MLP neurons of a small language model. Each row is named by its layer, matrix (gate and up: input weights) and neuron, and shows model dimensions 224-351. Each number is 200 + 40 x the weight over its row's rms, rounded and kept within 0 to 999. A neuron's up and down rows have the sign that makes its largest values positive.
After each neuron's rows, "fires after" lists the tokens most often just before its 100 highest values on Wikipedia text that the model never trained on.

L8.gate518,208,167,179,196,217,193,267,180,212,179,247,204,170,196,190,144,264,196,199,284,233,164,164,166,246,186,141,213,209,270,257,147,118,207,266,140,196,231,206,247,189,224,210,199,185,156,217,228,182,174,197,134,153,133,131,184,153,255,205,157,175,184,219,217,253,80,241,159,234,213,268,130,173,188,175,241,192,214,160,160,196,246,239,231,203,165,169,199,247,208,219,166,319,234,241,160,237,242,195,144,223,231,180,191,182,129,253,256,261,163,185,168,238,183,163,181,121,218,197,199,140,222,151,229,173,129,203,218
L8.up518,197,246,193,221,220,189,237,168,152,155,216,142,201,192,197,235,205,286,236,223,203,188,221,203,171,279,203,224,251,203,250,263,280,147,217,264,231,140,216,168,201,203,128,200,162,218,184,189,282,173,168,150,194,276,241,270,133,232,232,225,169,226,225,262,201,235,151,113,227,260,176,168,111,222,196,169,229,260,285,188,204,237,194,253,245,206,170,186,182,254,184,180,166,210,275,194,231,167,194,191,220,228,228,185,183,146,189,150,212,199,120,207,120,275,170,222,244,187,161,271,208,177,208,185,199,200,171,223
fires after: " ", "-", "(s"

L5.gate223,135,204,269,228,230,169,263,149,266,181,184,207,248,208,203,161,172,178,246,221,191,178,172,171,203,191,173,192,228,191,233,214,219,159,182,172,182,137,226,247,140,194,198,204,154,231,242,166,120,204,168,163,165,166,213,203,204,284,224,231,245,222,196,266,189,220,244,114,224,211,151,143,215,194,144,204,195,154,196,201,274,235,238,147,231,217,155,270,186,203,233,218,185,192,255,236,134,232,200,167,197,184,226,184,175,137,165,165,213,224,167,242,223,128,213,89,164,108,150,248,189,152,174,179,258,216,225,144
L5.up223,205,250,237,195,237,203,147,143,217,146,222,138,242,277,176,215,216,176,234,189,240,205,212,196,147,269,144,252,211,238,237,206,198,159,178,174,175,276,195,294,204,179,246,201,209,212,188,220,161,126,240,149,188,188,190,246,144,263,210,201,174,199,130,293,108,185,241,201,222,197,245,159,190,198,146,137,151,200,228,240,170,211,207,176,178,197,209,194,177,206,160,227,129,247,268,183,239,220,156,131,171,179,263,152,215,185,171,122,223,198,148,262,234,205,232,149,212,142,176,210,189,179,234,154,254,223,173,231
fires after: " |", " and"

L5.gate132,249,149,131,249,151,225,166,241,254,201,287,122,276,154,218,196,228,175,179,219,264,213,215,273,203,201,221,161,198,242,191,179,160,202,150,188,173,191,222,113,231,145,195,201,186,182,153,121,129,181,308,160,200,186,227,175,213,269,186,276,269,283,152,174,202,242,221,132,169,218,158,160,164,156,212,209,246,155,168,206,214,200,206,256,240,157,171,205,181,212,126,210,203,202,240,155,193,231,180,196,253,188,166,194,259,175,198,212,144,198,183,228,209,187,214,170,297,178,197,171,178,152,199,198,234,161,231,135
L5.up132,226,188,179,200,167,267,233,124,238,204,242,198,221,179,194,189,197,230,189,184,221,220,143,236,173,215,136,215,226,192,282,248,179,229,208,133,262,221,174,221,228,130,214,226,199,218,186,164,205,236,140,213,168,246,198,280,211,277,238,191,206,139,153,256,229,170,146,215,212,220,219,207,208,138,191,161,159,136,240,225,172,195,220,251,251,198,216,170,154,267,190,197,297,179,217,164,125,202,166,200,148,180,242,181,243,244,196,149,220,180,201,204,251,191,221,161,236,88,176,231,206,230,216,178,203,172,172,184
fires after: " as", " was", " became", " As"

L9.gate152,200,193,210,267,204,247,193,204,138,218,285,277,204,174,186,154,180,148,223,182,231,217,276,284,176,208,181,185,197,205,170,182,128,307,170,171,223,191,239,123,120,227,168,184,213,208,218,110,204,216,204,123,225,224,182,155,169,143,216,159,169,304,218,228,178,235,214,200,220,237,187,196,261,217,259,214,266,196,222,195,177,193,156,121,232,247,225,127,166,184,177,204,239,182,181,243,202,167,121,172,223,160,181,247,169,174,187,240,177,136,163,137,212,149,209,100,156,179,215,228,109,237,169,221,177,201,287,218
L9.up152,152,173,260,270,148,209,223,209,168,242,225,188,217,146,213,205,145,173,259,220,132,210,182,187,185,237,253,191,218,172,192,198,200,185,208,202,236,188,163,195,187,244,117,181,177,197,203,233,190,167,205,229,270,223,225,236,182,178,243,313,124,223,225,181,201,137,242,248,211,188,177,169,146,190,164,152,233,214,162,165,198,179,195,201,222,186,180,263,136,197,226,188,160,220,208,199,199,227,231,136,219,207,229,195,163,188,253,280,153,224,202,150,125,149,220,170,223,149,176,209,194,216,238,219,237,190,250,230
fires after: " |", "0", "8", "7", "5"

L8.gate302,247,221,207,176,176,209,257,219,211,282,222,184,230,212,162,160,264,215,198,156,208,216,91,192,197,276,187,184,192,215,231,257,227,216,226,194,220,174,168,157,163,156,125,223,240,185,166,174,194,174,214,253,209,189,199,204,126,175,155,135,163,185,155,223,175,172,252,224,161,208,190,276,241,170,219,238,256,222,215,169,214,169,206,205,184,175,169,177,219,150,138,126,230,224,183,177,181,141,151,215,315,146,272,201,138,196,251,213,183,175,193,253,233,154,199,198,206,209,175,192,187,242,222,166,167,146,198,158
L8.up302,152,157,156,210,189,221,148,181,204,209,197,218,116,223,280,239,201,150,217,117,243,231,201,180,240,214,232,227,145,188,212,275,227,141,174,186,157,221,183,112,191,183,241,186,210,207,206,191,175,194,156,188,268,233,145,234,165,208,224,230,160,239,166,278,155,202,208,164,211,158,189,219,252,190,220,189,179,234,225,163,197,272,211,234,250,250,154,222,190,208,191,260,162,246,195,165,252,192,222,271,150,272,122,253,264,163,247,154,111,235,297,210,235,192,268,150,191,213,137,215,201,116,186,226,183,198,179,229
fires after: " Ah", ".C", " Mr", " J", " G", " C"

L5.gate346,208,178,216,300,221,235,240,267,213,155,238,179,217,182,230,179,166,263,195,155,185,203,207,173,120,212,144,157,246,233,199,151,219,125,174,269,134,172,173,177,207,187,219,169,188,175,157,206,192,192,137,168,225,127,142,213,182,179,240,164,157,198,208,260,231,238,181,191,132,183,166,103,163,199,201,190,182,157,229,72,136,208,241,177,250,300,227,222,169,213,208,168,175,269,188,170,177,222,171,135,183,177,122,216,280,209,201,147,189,242,128,209,256,161,233,121,201,233,235,179,212,181,159,266,276,208,179,127
L5.up346,238,201,190,211,231,269,258,249,234,186,260,201,220,243,257,173,211,276,249,248,175,187,253,228,162,206,132,205,189,227,208,171,170,222,190,251,245,235,189,169,265,123,258,171,183,174,242,226,219,170,218,157,187,169,171,183,121,265,278,239,189,170,184,214,260,214,250,160,150,237,245,183,211,182,209,167,211,196,230,230,237,154,221,168,185,246,187,151,272,171,147,204,221,172,181,159,208,240,275,163,215,265,249,172,177,220,256,274,268,218,169,219,235,160,193,253,259,144,234,211,243,165,199,170,198,177,219,216
fires after: ".", " .", "4", "9", "8"

L5.gate417,252,124,237,220,224,163,122,171,186,242,181,267,246,260,126,187,232,254,213,162,119,226,143,181,285,166,151,169,167,230,161,122,172,188,195,243,279,176,184,184,147,263,164,259,214,253,204,183,256,169,269,227,249,116,189,171,223,251,274,217,219,213,175,184,119,187,224,201,216,183,205,211,181,223,173,127,316,254,161,216,192,255,246,239,195,228,210,207,240,149,197,152,231,207,193,233,180,198,146,207,178,162,194,187,184,235,235,148,169,154,142,225,165,238,216,191,220,212,201,175,187,290,135,145,195,192,175,188
L5.up417,231,209,194,216,202,241,168,219,220,134,226,153,150,151,141,267,165,173,197,246,168,145,205,186,131,147,210,173,202,162,277,169,252,183,156,239,217,180,243,262,162,202,173,175,196,207,211,198,240,198,149,249,209,171,154,191,218,137,162,198,219,203,239,273,155,204,256,173,187,163,139,200,192,227,170,271,195,171,220,192,207,173,175,265,112,220,154,289,128,264,156,216,165,234,203,194,193,261,192,202,227,146,217,146,226,132,218,145,193,195,203,323,206,226,197,236,180,227,225,179,213,166,206,272,245,229,168,157
fires after: "0", "4", "5", "7", "2"

L5.gate272,234,223,231,270,159,209,205,188,249,242,167,259,202,188,226,181,178,256,233,237,190,213,213,273,194,177,252,149,216,214,229,199,182,174,204,241,207,213,245,198,180,294,165,203,206,165,183,296,218,207,236,123,121,254,240,215,240,176,269,278,225,226,198,180,115,238,195,227,267,176,115,171,208,175,258,214,238,182,158,179,153,186,172,187,207,227,186,235,166,178,251,214,197,162,297,233,186,191,211,294,156,151,152,227,192,198,207,175,233,193,214,184,188,178,212,202,176,230,170,168,198,181,280,187,160,225,215,189
L5.up272,210,173,167,220,203,185,242,177,236,191,228,189,153,198,135,171,244,193,206,136,166,188,265,197,242,199,165,127,224,208,208,148,195,236,282,218,199,194,144,151,215,111,166,160,199,126,167,199,170,293,136,205,140,221,187,183,256,234,157,139,212,181,181,200,255,165,237,180,123,156,219,168,133,181,161,171,189,170,178,178,170,225,173,272,207,178,199,237,161,228,225,202,202,179,123,154,170,231,142,242,175,174,253,172,215,189,170,204,246,182,164,173,217,199,170,206,59,216,230,205,234,205,128,167,172,242,226,242
fires after: "1", " in", ".", " In", ","

L2.gate646,201,194,156,165,194,196,202,163,199,271,184,216,179,151,214,113,219,171,180,168,223,220,217,178,193,243,243,104,188,156,228,194,202,225,298,237,235,179,218,210,147,158,268,210,183,196,235,237,145,122,278,131,164,199,196,115,224,189,181,153,217,191,286,192,227,217,246,208,194,228,190,242,185,195,193,213,220,182,132,181,268,173,149,164,125,158,171,207,146,134,214,181,185,182,260,196,214,162,156,264,191,276,237,167,98,146,222,232,236,150,198,162,144,137,196,257,187,187,232,114,43,163,184,250,153,231,261,182
L2.up646,187,202,234,178,220,171,205,228,168,171,225,164,143,208,119,135,262,226,244,142,154,159,192,285,220,196,165,248,220,202,260,170,249,156,255,204,129,155,208,147,146,233,228,153,288,206,212,178,193,161,252,162,255,218,185,197,115,232,184,198,191,220,210,211,217,194,162,198,205,213,230,258,162,193,195,148,147,62,183,207,172,177,218,269,199,147,211,177,204,182,280,199,152,160,176,254,282,148,192,173,225,262,177,201,193,268,213,183,183,133,166,211,159,149,249,168,116,154,198,183,120,210,219,154,233,199,177,192
fires after: ".", ",", ".\n\n", " (", " \""

L10.gate316,252,191,242,185,108,207,152,192,216,146,143,236,205,184,246,222,190,168,156,249,198,170,218,157,178,195,238,197,242,191,222,149,223,219,168,169,247,136,241,149,175,175,218,155,174,178,139,219,217,239,246,197,201,172,148,198,236,231,191,199,164,147,286,171,225,227,278,280,163,103,141,220,232,215,216,276,241,234,254,193,196,217,201,250,217,176,197,209,212,214,146,215,167,174,195,175,206,180,219,170,285,199,206,166,222,140,210,211,194,170,187,242,240,223,289,225,168,157,136,182,150,256,148,206,221,206,155,229
L10.up316,246,216,223,194,171,242,131,167,212,82,198,200,221,228,236,203,175,257,225,277,234,233,165,193,163,226,179,180,192,202,204,196,210,129,172,224,197,224,215,215,214,158,197,175,190,214,205,308,234,244,216,152,267,200,167,205,167,229,178,207,170,179,177,124,149,237,144,205,229,165,188,184,235,153,174,265,263,221,177,219,240,137,148,192,107,214,211,257,178,246,172,207,225,224,286,199,175,177,245,136,188,163,159,241,210,246,191,280,223,170,167,233,224,223,215,205,266,198,141,215,190,237,122,201,261,199,253,204
fires after: "|", " |", " ", "0", "9", "1"

L2.gate222,180,212,234,203,221,92,233,177,197,194,113,143,197,217,198,143,224,226,174,196,221,178,200,223,208,190,86,215,184,191,179,204,156,272,158,273,179,170,255,176,165,229,169,218,206,193,136,256,162,91,198,205,177,221,237,138,165,227,214,216,260,256,171,182,248,195,217,175,176,180,253,233,187,189,187,140,177,187,214,184,190,158,222,189,144,149,163,263,199,149,164,178,157,198,293,155,189,104,199,263,204,204,229,176,210,156,209,230,201,225,163,143,187,148,145,203,165,159,198,169,179,176,128,158,168,204,226,172
L2.up222,171,212,212,188,172,153,169,195,164,249,199,169,159,206,248,79,238,175,176,210,223,202,248,289,205,177,191,244,208,217,223,208,210,185,219,224,150,172,148,208,150,193,212,243,190,226,180,221,142,187,217,188,159,169,242,209,254,209,260,215,250,217,139,244,230,288,183,138,189,236,232,200,170,249,154,159,229,166,180,194,173,202,113,178,130,201,210,170,268,161,226,166,181,174,254,156,171,114,256,201,129,177,201,206,246,215,155,191,161,242,123,257,141,100,195,158,183,193,230,155,217,212,116,183,231,226,232,209
fires after: ".", " \"", " with", " of"

L7.gate165,183,298,212,265,200,194,190,160,253,87,238,217,200,217,205,197,175,231,152,232,188,185,228,149,213,160,255,127,132,210,265,219,202,120,119,266,228,181,232,202,193,153,162,175,199,252,237,189,143,162,222,211,195,137,214,244,143,206,213,256,231,137,233,293,163,196,196,170,184,274,182,121,194,130,169,218,167,137,182,185,235,164,208,264,147,191,215,144,171,187,215,169,191,223,185,155,184,137,153,162,225,206,241,208,128,194,110,183,164,149,187,294,190,173,300,142,241,259,255,168,193,128,139,264,304,209,181,154
L7.up165,226,209,157,161,152,266,214,184,199,176,192,180,195,132,145,178,161,292,159,227,198,189,232,168,193,129,110,160,176,273,217,271,261,177,201,158,197,220,206,165,201,167,235,166,193,192,233,223,259,243,152,226,221,178,263,196,132,218,205,162,154,198,175,246,223,188,213,247,253,228,220,166,226,172,183,193,146,123,225,196,203,236,178,164,220,151,237,140,169,258,206,231,199,251,130,204,263,179,237,251,227,207,244,208,162,233,171,182,113,234,222,254,181,250,227,169,173,187,234,181,210,83,241,281,256,217,196,170
fires after: ".", " was", " had"

L9.gate378,206,170,210,173,178,243,212,199,173,155,193,258,247,221,209,151,165,196,214,188,142,101,205,263,225,168,149,205,209,184,221,147,208,170,206,225,267,168,168,192,184,235,141,193,156,197,196,143,203,297,278,206,171,143,266,192,228,194,201,228,170,208,166,173,152,258,244,159,205,156,161,164,210,184,240,183,234,214,199,219,228,179,158,271,178,219,238,144,178,195,186,127,172,227,277,247,143,216,213,245,180,166,187,172,153,137,221,202,154,172,161,189,94,232,212,220,193,201,284,221,199,207,127,268,183,246,167,174
L9.up378,189,257,193,183,220,250,159,234,224,183,191,199,276,241,181,188,208,208,237,267,200,216,125,224,275,246,219,181,172,250,184,184,184,226,190,163,219,261,149,121,142,200,157,168,187,198,236,196,208,257,211,283,191,133,195,219,170,255,112,174,181,136,176,173,177,227,311,194,139,187,217,201,237,126,129,273,209,277,260,199,192,131,188,207,139,235,228,187,135,249,163,202,222,289,253,257,133,111,187,130,250,105,191,151,163,165,155,293,166,236,171,186,173,244,224,204,213,176,239,184,107,209,160,192,170,181,189,169
fires after: " ", "|"

L2.gate214,205,225,164,153,226,275,177,192,252,210,190,270,187,192,241,201,194,227,186,277,149,236,238,108,257,241,228,231,202,196,157,186,213,228,206,244,245,145,250,209,171,159,229,241,195,222,186,232,208,172,164,222,253,158,191,151,161,243,177,229,184,177,263,174,174,257,179,188,241,169,200,215,206,213,163,177,235,185,193,241,209,240,152,231,103,192,163,214,229,228,181,184,192,149,120,176,213,271,148,180,214,227,143,199,199,187,250,233,122,178,152,196,96,194,115,267,207,235,184,217,208,217,175,187,210,155,169,220
L2.up214,246,244,257,178,229,239,161,188,216,212,188,213,229,186,177,221,135,228,190,199,129,243,148,189,181,191,239,172,261,141,229,186,237,168,210,194,236,189,166,245,174,213,190,263,159,190,225,182,190,237,239,156,162,193,202,170,199,283,193,247,203,207,142,268,129,198,289,155,253,173,282,255,237,282,206,198,180,185,173,254,208,194,133,175,165,233,173,276,184,189,185,204,97,289,221,183,120,246,149,178,208,140,147,233,285,183,196,170,236,134,211,221,223,259,195,226,181,145,142,224,149,158,240,190,190,192,178,202
fires after: "9", "6", "5", "3", "4"

L7.gate681,235,232,231,206,220,124,216,233,261,260,184,188,146,209,234,179,124,203,202,172,168,180,149,160,196,144,199,153,251,217,201,208,131,176,194,152,234,237,171,225,170,105,196,248,139,167,231,230,131,164,195,181,189,169,197,156,209,193,181,175,301,136,216,203,291,190,124,218,218,285,260,209,288,147,182,280,174,215,168,245,216,188,267,193,171,137,202,206,257,203,172,210,203,164,179,183,157,249,228,127,207,191,275,248,177,165,205,167,163,137,182,210,286,211,252,214,139,199,166,190,167,220,192,210,202,154,175,203
L7.up681,215,212,172,163,199,211,209,219,195,175,229,211,134,201,239,190,200,209,123,183,240,236,230,231,204,223,214,166,250,305,238,205,214,198,185,224,145,207,158,128,202,160,269,122,180,225,142,203,236,160,163,215,193,235,204,217,207,162,208,166,175,232,198,186,192,184,214,283,166,216,249,160,184,191,194,159,198,181,228,187,204,173,84,232,228,194,151,172,194,199,183,255,263,141,178,138,157,171,188,285,189,186,228,200,163,256,162,238,196,241,247,116,165,213,176,160,233,166,177,296,251,172,230,228,182,102,177,187
fires after: ",", " one", " part", " some", "."

L7.gate624,148,157,249,165,224,231,178,148,175,153,209,212,210,307,286,161,144,263,210,146,199,178,178,182,210,212,236,226,181,202,256,115,181,223,240,206,196,207,186,199,250,182,156,265,200,154,213,157,171,193,242,221,165,199,135,231,205,269,211,201,267,203,223,179,159,212,262,156,155,142,207,211,200,176,243,215,208,279,159,247,155,253,225,170,185,183,223,220,216,118,263,188,165,214,172,231,174,256,213,133,275,253,175,192,147,141,187,271,206,129,212,245,195,202,175,220,179,257,145,196,177,150,224,156,247,224,255,200
L7.up624,247,279,206,228,200,257,239,175,210,127,113,202,137,177,203,157,249,297,189,199,238,168,237,164,203,240,217,279,214,161,179,193,216,177,206,242,225,225,124,114,182,168,202,155,184,191,155,200,249,181,202,126,144,255,216,210,273,207,243,216,158,219,238,186,167,280,214,210,228,148,188,203,251,197,297,140,183,196,243,184,201,144,213,275,243,188,228,207,142,238,219,217,244,295,202,219,200,236,233,199,257,185,207,253,134,215,197,182,201,174,161,191,233,193,174,120,178,269,301,216,232,213,193,169,266,149,201,166
fires after: "–", " of", "-", " •", " "

L7.gate484,179,171,199,188,186,287,178,197,178,210,215,339,248,203,144,164,195,231,294,130,200,254,193,225,185,155,233,167,212,207,227,172,284,233,224,116,222,196,242,125,92,199,158,267,216,210,183,221,142,243,289,178,192,130,195,168,184,213,206,149,169,139,223,216,238,221,282,217,275,254,231,233,154,207,168,193,161,163,147,261,187,182,190,203,179,200,190,175,121,220,235,132,207,286,251,194,192,167,255,189,179,206,216,162,265,192,189,159,181,212,221,260,116,165,186,266,177,262,209,211,190,168,129,193,151,250,245,184
L7.up484,191,206,239,236,203,242,210,196,138,239,266,277,205,231,187,166,243,170,224,203,150,197,255,255,230,178,185,173,194,101,145,275,239,235,259,133,220,227,151,94,170,228,218,152,262,189,220,125,194,236,238,212,238,143,195,259,212,272,234,229,203,212,164,205,196,205,234,167,174,200,153,183,197,220,220,206,199,217,137,217,182,156,195,176,149,235,236,212,180,309,225,259,152,213,173,211,130,146,204,170,206,232,205,218,203,199,160,101,239,243,257,173,227,203,202,204,261,173,254,246,230,201,269,202,146,205,212,182
fires after: " ", " ("

L9.gate128,183,195,193,229,197,201,214,191,183,158,208,199,177,227,199,178,208,204,229,290,216,132,221,211,159,192,173,217,253,176,233,190,243,181,248,170,231,169,213,205,180,223,182,201,166,168,200,206,173,284,210,165,233,248,282,274,184,230,246,183,186,112,194,55,184,156,233,170,149,135,182,199,158,196,270,238,235,221,223,165,191,229,253,202,149,309,196,189,141,234,178,130,127,115,263,186,223,221,207,202,207,203,223,163,268,244,192,250,129,228,191,230,166,222,180,186,232,232,152,182,193,217,200,291,219,242,220,114
L9.up128,178,251,235,126,140,269,207,196,172,102,224,215,200,216,251,231,180,192,250,246,211,211,171,162,206,242,161,180,163,257,132,152,198,184,152,224,248,206,216,188,144,256,199,122,141,180,257,187,183,245,218,173,202,150,212,226,215,174,104,210,186,156,129,246,195,256,199,166,201,131,193,200,252,221,200,233,237,182,203,234,171,137,280,225,158,158,232,210,243,133,232,254,142,141,185,217,258,160,146,194,254,172,181,209,133,142,342,236,208,185,259,248,241,206,225,172,163,188,277,222,214,271,156,220,182,252,249,214
fires after: "1", "0", " ", " World", "5", "2"

L9.gate283,233,263,208,162,248,174,206,178,201,120,250,155,203,212,158,174,136,165,275,135,201,195,216,249,170,116,212,165,222,197,194,285,212,243,190,210,207,151,237,164,182,196,192,250,192,151,163,145,205,204,200,168,185,246,195,285,189,221,173,264,182,290,244,220,177,231,179,172,143,187,147,161,190,218,205,188,183,254,232,233,168,170,177,188,247,211,185,156,165,252,208,214,172,249,283,288,130,214,232,181,201,248,262,183,151,216,231,243,241,180,168,172,232,231,205,155,253,182,244,190,158,201,190,174,199,215,269,167
L9.up283,228,167,226,252,305,186,229,264,196,245,187,162,146,169,263,184,155,237,223,176,227,269,184,133,210,194,195,152,221,198,244,151,140,169,208,231,215,185,195,173,264,208,141,188,181,163,147,247,201,166,150,254,155,236,213,195,266,217,180,192,272,144,219,177,218,98,183,187,256,151,171,140,211,164,138,210,275,225,160,202,179,267,217,275,227,165,211,281,150,211,176,207,155,150,220,224,182,186,173,195,196,157,198,147,186,171,175,139,248,225,249,228,176,209,209,112,195,256,240,203,223,215,189,247,159,227,127,251
fires after: " |", " (", "0", ";", " the", "l"

L7.gate159,205,187,248,236,198,268,230,188,247,205,164,218,214,245,260,171,191,191,215,133,185,177,194,204,209,229,176,183,235,199,250,187,152,249,203,218,166,126,170,161,223,247,191,208,243,177,177,177,214,160,262,252,191,197,164,247,174,189,199,193,210,245,191,221,169,155,253,153,225,124,158,184,244,171,217,235,181,241,189,213,200,181,207,141,216,237,166,163,196,168,153,221,229,215,244,174,148,202,237,202,204,160,232,170,75,187,290,274,163,128,168,245,189,217,258,185,146,134,155,172,152,183,118,210,190,162,237,76
L7.up159,160,225,165,207,179,212,204,194,173,157,176,111,167,226,130,161,235,227,180,165,156,153,214,198,172,147,235,247,233,186,221,162,184,185,251,190,193,237,183,148,199,166,197,206,189,243,201,208,198,166,188,212,225,163,260,328,136,279,164,212,186,263,267,228,187,187,196,213,176,140,191,212,93,172,131,205,263,204,156,174,214,212,114,264,184,168,269,161,172,236,226,194,152,227,167,215,195,201,170,143,214,258,170,202,182,247,194,211,91,217,172,200,150,219,265,213,233,198,224,235,104,302,247,214,161,188,261,215
fires after: " (", " \"", " ", "/", "-", " un"

L10.gate302,251,193,212,222,250,249,217,148,204,105,251,161,179,156,169,162,257,203,243,244,230,215,208,201,196,230,174,194,284,209,222,179,193,174,129,188,166,271,185,196,234,177,289,99,184,150,179,209,153,145,188,159,241,168,237,218,140,202,186,147,240,216,244,196,249,141,217,282,273,233,188,207,186,205,169,160,200,138,170,171,211,195,186,243,209,169,218,218,191,235,232,204,230,207,183,110,162,171,235,171,183,193,255,172,276,171,163,163,225,243,227,206,208,253,222,242,192,120,251,186,207,171,238,189,197,229,173,184
L10.up302,168,256,227,185,218,211,248,167,231,169,185,174,204,259,160,210,162,199,213,180,210,241,169,224,194,168,165,263,211,263,222,173,240,141,185,142,219,174,250,216,242,215,141,182,160,202,216,180,229,273,166,195,208,263,220,212,218,249,138,200,197,204,204,172,218,206,131,159,182,197,196,207,208,157,169,203,250,239,239,214,196,185,246,181,213,200,265,170,233,219,244,163,225,193,201,252,177,146,228,235,184,171,118,186,157,120,211,262,240,144,162,243,260,231,222,205,261,231,172,209,171,201,99,203,253,175,167,163
fires after: " ", "–", "1", "9", "|"

L9.gate108,236,205,284,215,103,168,249,136,158,200,131,220,246,214,184,236,228,243,206,205,215,228,198,262,184,173,195,218,133,225,228,205,201,189,263,203,210,248,187,172,187,201,192,235,243,245,213,247,164,299,189,264,199,227,210,239,156,153,172,212,210,225,225,197,218,210,191,201,187,158,164,164,241,150,233,184,160,190,215,229,180,216,263,165,145,180,202,193,232,230,212,184,193,188,241,275,198,228,137,173,264,174,164,239,269,115,187,259,153,182,203,279,207,235,211,180,237,151,204,199,229,195,179,241,267,303,224,217
L9.up108,167,245,210,248,128,206,158,167,226,174,162,111,236,190,244,259,270,268,196,154,263,256,204,115,156,217,189,233,189,304,201,219,181,128,260,205,181,186,262,151,128,183,207,185,184,210,174,234,224,173,262,172,164,227,156,237,124,199,221,168,157,186,153,205,131,169,173,167,246,188,192,157,230,160,227,229,246,220,176,181,206,175,214,216,288,183,155,231,181,274,158,238,234,231,272,254,265,167,148,179,226,245,141,170,175,123,185,198,202,185,223,239,178,247,161,117,177,238,243,156,187,144,236,181,225,200,226,242
fires after: " ", " |", " ("

L7.gate169,205,189,234,256,220,169,212,259,178,203,124,239,217,204,262,130,174,176,264,180,211,136,133,171,269,145,166,170,156,199,194,141,178,231,205,198,186,152,221,136,173,189,215,275,220,206,177,256,228,116,243,197,180,212,164,207,296,227,261,200,204,144,180,135,285,133,251,216,153,205,232,173,227,143,201,181,238,146,134,181,202,252,237,195,216,113,141,206,246,175,273,179,234,127,209,174,231,232,202,199,192,225,198,153,173,198,218,253,124,217,176,214,176,247,243,206,207,174,214,249,230,172,254,192,212,157,168,242
L7.up169,163,172,227,196,215,172,245,136,145,278,135,131,163,191,150,214,225,179,206,189,200,241,192,257,183,159,179,152,191,185,192,165,192,273,276,181,260,186,124,155,221,172,184,253,211,92,222,200,256,214,191,226,223,246,196,192,241,241,269,170,122,237,250,119,267,208,263,201,202,215,219,200,242,193,188,171,234,151,178,184,214,232,172,195,183,147,245,272,233,158,183,195,189,137,219,170,163,173,187,195,204,226,249,105,236,215,242,230,206,213,173,219,163,209,195,165,161,154,144,215,231,245,227,192,137,206,171,183
fires after: ",", "1", " (", "3", "2"

L5.gate672,204,215,198,176,181,248,238,183,267,269,212,235,222,199,140,195,257,239,201,199,169,177,224,220,232,186,183,213,153,142,189,108,157,148,231,238,240,114,186,220,221,232,162,246,240,248,249,155,181,246,192,217,277,172,168,188,153,231,247,254,166,183,250,199,185,154,239,196,221,180,179,189,181,245,186,176,193,197,266,194,187,163,159,218,152,236,205,260,145,192,270,259,213,205,175,223,249,311,213,206,214,172,152,278,159,224,279,221,254,175,175,206,184,154,248,203,159,178,151,233,138,217,210,248,263,287,157,187
L5.up672,147,149,214,203,210,156,200,279,193,244,195,204,232,114,187,260,174,304,229,211,187,216,200,227,159,230,167,123,211,138,166,206,227,149,242,176,256,226,269,205,198,196,201,171,190,227,219,146,156,205,202,187,131,258,272,175,225,169,118,193,180,236,220,169,179,177,217,196,227,149,150,262,169,224,254,182,198,228,221,203,226,239,245,147,226,215,258,208,176,189,217,142,186,223,279,252,222,197,132,234,249,250,190,188,209,167,190,243,221,205,165,198,177,146,156,149,205,209,157,139,114,237,209,154,176,246,147,199
fires after: "9", "8", "7", "2", "0", "6"

L5.gate410,215,118,269,187,173,221,221,170,231,214,132,190,238,168,203,231,190,191,216,173,155,270,204,156,141,233,247,137,208,223,233,169,131,227,211,252,292,167,168,187,159,165,248,214,258,154,196,189,187,188,268,200,155,183,161,191,163,196,237,221,186,191,201,196,169,152,236,241,236,259,167,193,142,188,200,241,177,220,148,251,236,178,115,103,247,176,180,226,255,86,189,163,217,129,223,246,150,239,199,167,180,192,194,124,128,188,222,285,243,174,175,186,239,143,198,175,209,134,158,264,110,208,225,124,139,199,254,112
L5.up410,247,256,163,169,155,138,258,195,245,174,217,186,205,191,201,169,179,125,214,246,230,153,179,225,147,254,132,167,147,239,172,188,205,136,166,251,123,173,164,246,211,222,159,187,151,173,141,164,214,226,97,269,169,153,216,200,244,224,171,162,253,141,268,242,179,228,217,208,256,161,193,237,148,150,199,161,152,148,150,166,194,177,207,156,121,179,258,247,210,230,282,221,163,221,209,206,139,275,242,195,115,191,213,259,207,216,183,212,235,213,202,136,223,229,159,207,190,246,276,172,212,269,272,247,212,196,195,264
fires after: "3", "1", "9", " in", "5", "0"